Weights of a small GPT-style language model, trained from scratch on English Wikipedia.
Size: 14 layers, width 384, 4 heads of 96, MLP 1024 SwiGLU, 28.8M parameters.
Architecture: RMSNorm before each block, learned positions, no biases in attention or MLP, untied embeddings.
Training: 869M tokens, 6628 steps.
MLP neurons of a small language model. Each row is named by its layer, matrix (gate and up: input weights) and neuron, and shows model dimensions 48-143. Each number is 128 + 32 x the weight over its row's rms, rounded and kept within 0 to 255. Numbers have three digits each. A neuron's up and down rows have the sign that makes its largest values positive.
After each neuron's rows, "fires in" lists the words (lower case) most often at its 100 highest values on Wikipedia text that the model never trained on.

L6.gate723:192133122108136048112156188156112093131108177124110136137133107152102142166140148137111093146116136126170135188117121165153092167110182140137168080168159061168121167121087143104091106083098139157176157132197175147085124204132100060140131126157154119129187051091145115013095101131146116113
L6.up723:144061137117143116138080152120131099121174121120186108121125148150134125134104086188199083138137105151034139154153175131110109154132125163109121175122037064177125120136120140107119154096142166136139156097152157111109162083136123133081149136109153114091102126138098084177255113158166119117
fires in: "and", "works", "were", "are", "we"

L4.gate429:107117104099094093127172125107122077136153115128162112102085130119122113172120124155104112138139132116137122161109178063124107125116166152142177133106105158115105121162121166173139140168103123129196160184127114140112146124108113191159134082153161115181145118149144131117108103118179121063
L4.up429:079075101093180145167138109100192177097155105081124126119164134125139152120122112171189175134073091145127146134133119142146106162088157101106123113059086132124166112140105190105136098132177153162173153124083130158114124086120129128107108107144133060206136118106192117088122125112087110067
fires in: "as", "graduated", "received", "director", "became", "assistant"

L10.gate409:090160104146131128155116120192109095130105145111152140114139143130101130195087108152118118121115074072119092171114135125174128139173115134137131156142155102090078177165103123132132160103094127135148172139139118117104183123113128113131124155150091054141126151133056168126110096155139126127
L10.up409:114133129075122123131159115165114097125173148130107096140190132124120129095135110121095124137099150153090132087171094150130130032153151140161173134135140148124153148135054156152073128176148167090134120125093123163164170096136160153149105110173139148118219091169121128171113102102085125118
fires in: "to", "he", "as", "that"

L3.gate1009:119136117105093086129094175109109119140159061132130114138168106187079098128149172174085173146126102104126101153131161139148136099089162078116118088164097087177142082159142127146141117090105093109135160163160106123085150100162085155039176159071183097131113147124200150046134105119140104143
L3.up1009:127103108129107152167123121102029102088102145143181138124125127152177124115106158115144050132124095142150100090145111120150174093083116146130092112054142140127022139160103115138102131089103142158139173108140113145173129089097157091134173161139168130133146093123105178079111143137110113145
fires in: "by", "as", "code"

L3.gate477:168086119124104088118157143108094169099183153150174151120188102207107136148129154117140122109148148110129126150163090058131087170125138071167136141207122105130143114148192125130159145111087141102098163143125152119127121096165076141134081098144094142103105072105182084113110101152138083086
L3.up477:137124078148114166161137099081115072135143157089111110082157150193119171122139131151122091160109156120112181112129125075154065144106148122156130114114128074103116093166164137095143151099121172191098190126106118097144104068118128091135099195102129108147154109117106116116107143087043069110
fires in: "after", "as", "when"

L3.gate223:120151091089120112138079100065083198119136171127171122129124125130180133076148179078082087141081096072136094166062147185117124146117147109122127080152099094140130143169145116172104168134129160149151160171156121172130168087151135081144110194100085153159133097118132051143126178123105106150
L3.up223:089111135149099142102096130076090136112136142157215120111155143159174110063193203097140096174108066145095087115177142089105117116084157116144119106163091137123097129150193116131152197107130149082094159140088151145121181112156097115140079183135096158164132190125060062148161127153107089178
fires in: "following", "after", "he", "while", "year", "years"

L6.gate392:124120101135154118113148140091140114118117149128164122065100126172104133140123124131118096128153157111139125116137135129192150120138116136130105119166121177111053192149135167133121153174124164118164148205182136123165140132132105182138111102087142134111134139117158063079128097170160104126
L6.up392:148155087140127134132146147123112127095174153085079134199155169142083117134212082200139149074096113087084116101157113173131105110160069119129136121108109071134107095103083113159083101127120141168180125086095141094079093097135138090182149147168090108105138175123098090118118139042164153111
fires in: "be", "to", "being", "as", "become", "been"

L10.gate864:127140141068092154153117192096137091208139126186131089112160069125187179083119142120091116140121071131181138154142105151145076132067161078122175174160056153106137108163121142146142139070106160161103106105138170167127141134188099160157121117086161172103118102112185113212130102165065151141
L10.up864:076194138128168112110123174080083149175100151143145057135065124169090097088132117177086121105150104169138103149175161146100128143138138125125148129064146133097130142106132097161079172104095113168114163168137143145067110123133150187123037127126130142137163109109134109096182204123100140162
fires in: "of", "film"

L10.gate109:168170114170147101141108097115113088153087066118156092070133145161076151128122137095131113114149065120112103102158075162082138095112155096126158119143105090116154211141088115129129133060141118106103170133138123133122200178143110122170092127115122098122128118132147100122130149160116085099
L10.up109:147149179164124129143080187153169100142103150161121126167167128119117126125111161053146153141107118117129111120122098142124176109116122125137122123174124158167171153175119130112164154176173182143133086108085115055132142091076146126178123171123117148106092080104156081130139115044050131142
fires in: "as", "or", "orchestra"

L3.gate530:140123107057132139138173205140117108155143123101114109154119101114088080173108043153137142181158129094153123179144104123118035142184132125148169155132115126131065110137110111151119096147098189203162173125172147169128141083150135109145105098096115126135160144095160080131181087101135156080
L3.up530:108123114123164102113039149124134094137157065144094141160093148150103094089105142120154156193188124122081162172149122125080128114164113143140123214114128124134112137154117116171160145145117181135098132132113153098156110074138115114129105161149144139126159132143130079148163134158105140152
fires in: "were", "are", "was"

L7.gate472:146082097103118147195091144102098226150178126144108103167110074121193155055052109114129110129149055107141122111078123113153076142190157127119204114145076164136149151094071119091093072116087177160090174134164142118138166101149114142106112121088143138068143106150178082141164161124099158128
L7.up472:108113094051128084136152108095084139146090142182103127134166094118149091138163130123118096182156139108135156138151191100053151135128198072133138087109120139201114171130191128135132185171137121133080158139183130140122077134073101165151146140118047097154107165147163187156151066149167135109
fires in: "of", "two", "three", "four"

L10.gate282:160132177140175158145111182114130104100123162147158105091083088135112105159143060108094150137127143145127128116162144131113082164126096101111094095156148096116127139173062097100047130102119105141173115135148118141092155104155130124105148092130142173147157080115072136110211138110169177063
L10.up282:141083155084139137133137106165118148131183178115158139117125071085147151132126104139132122122162079072109098118192149153053165156115139166089128083108105122117182077152200135098143085164127137146161177163156138138124113153166106149119078156124132113146124090130097100107172154182122086131
fires in: "is", "are", "would", "have", "were", "was"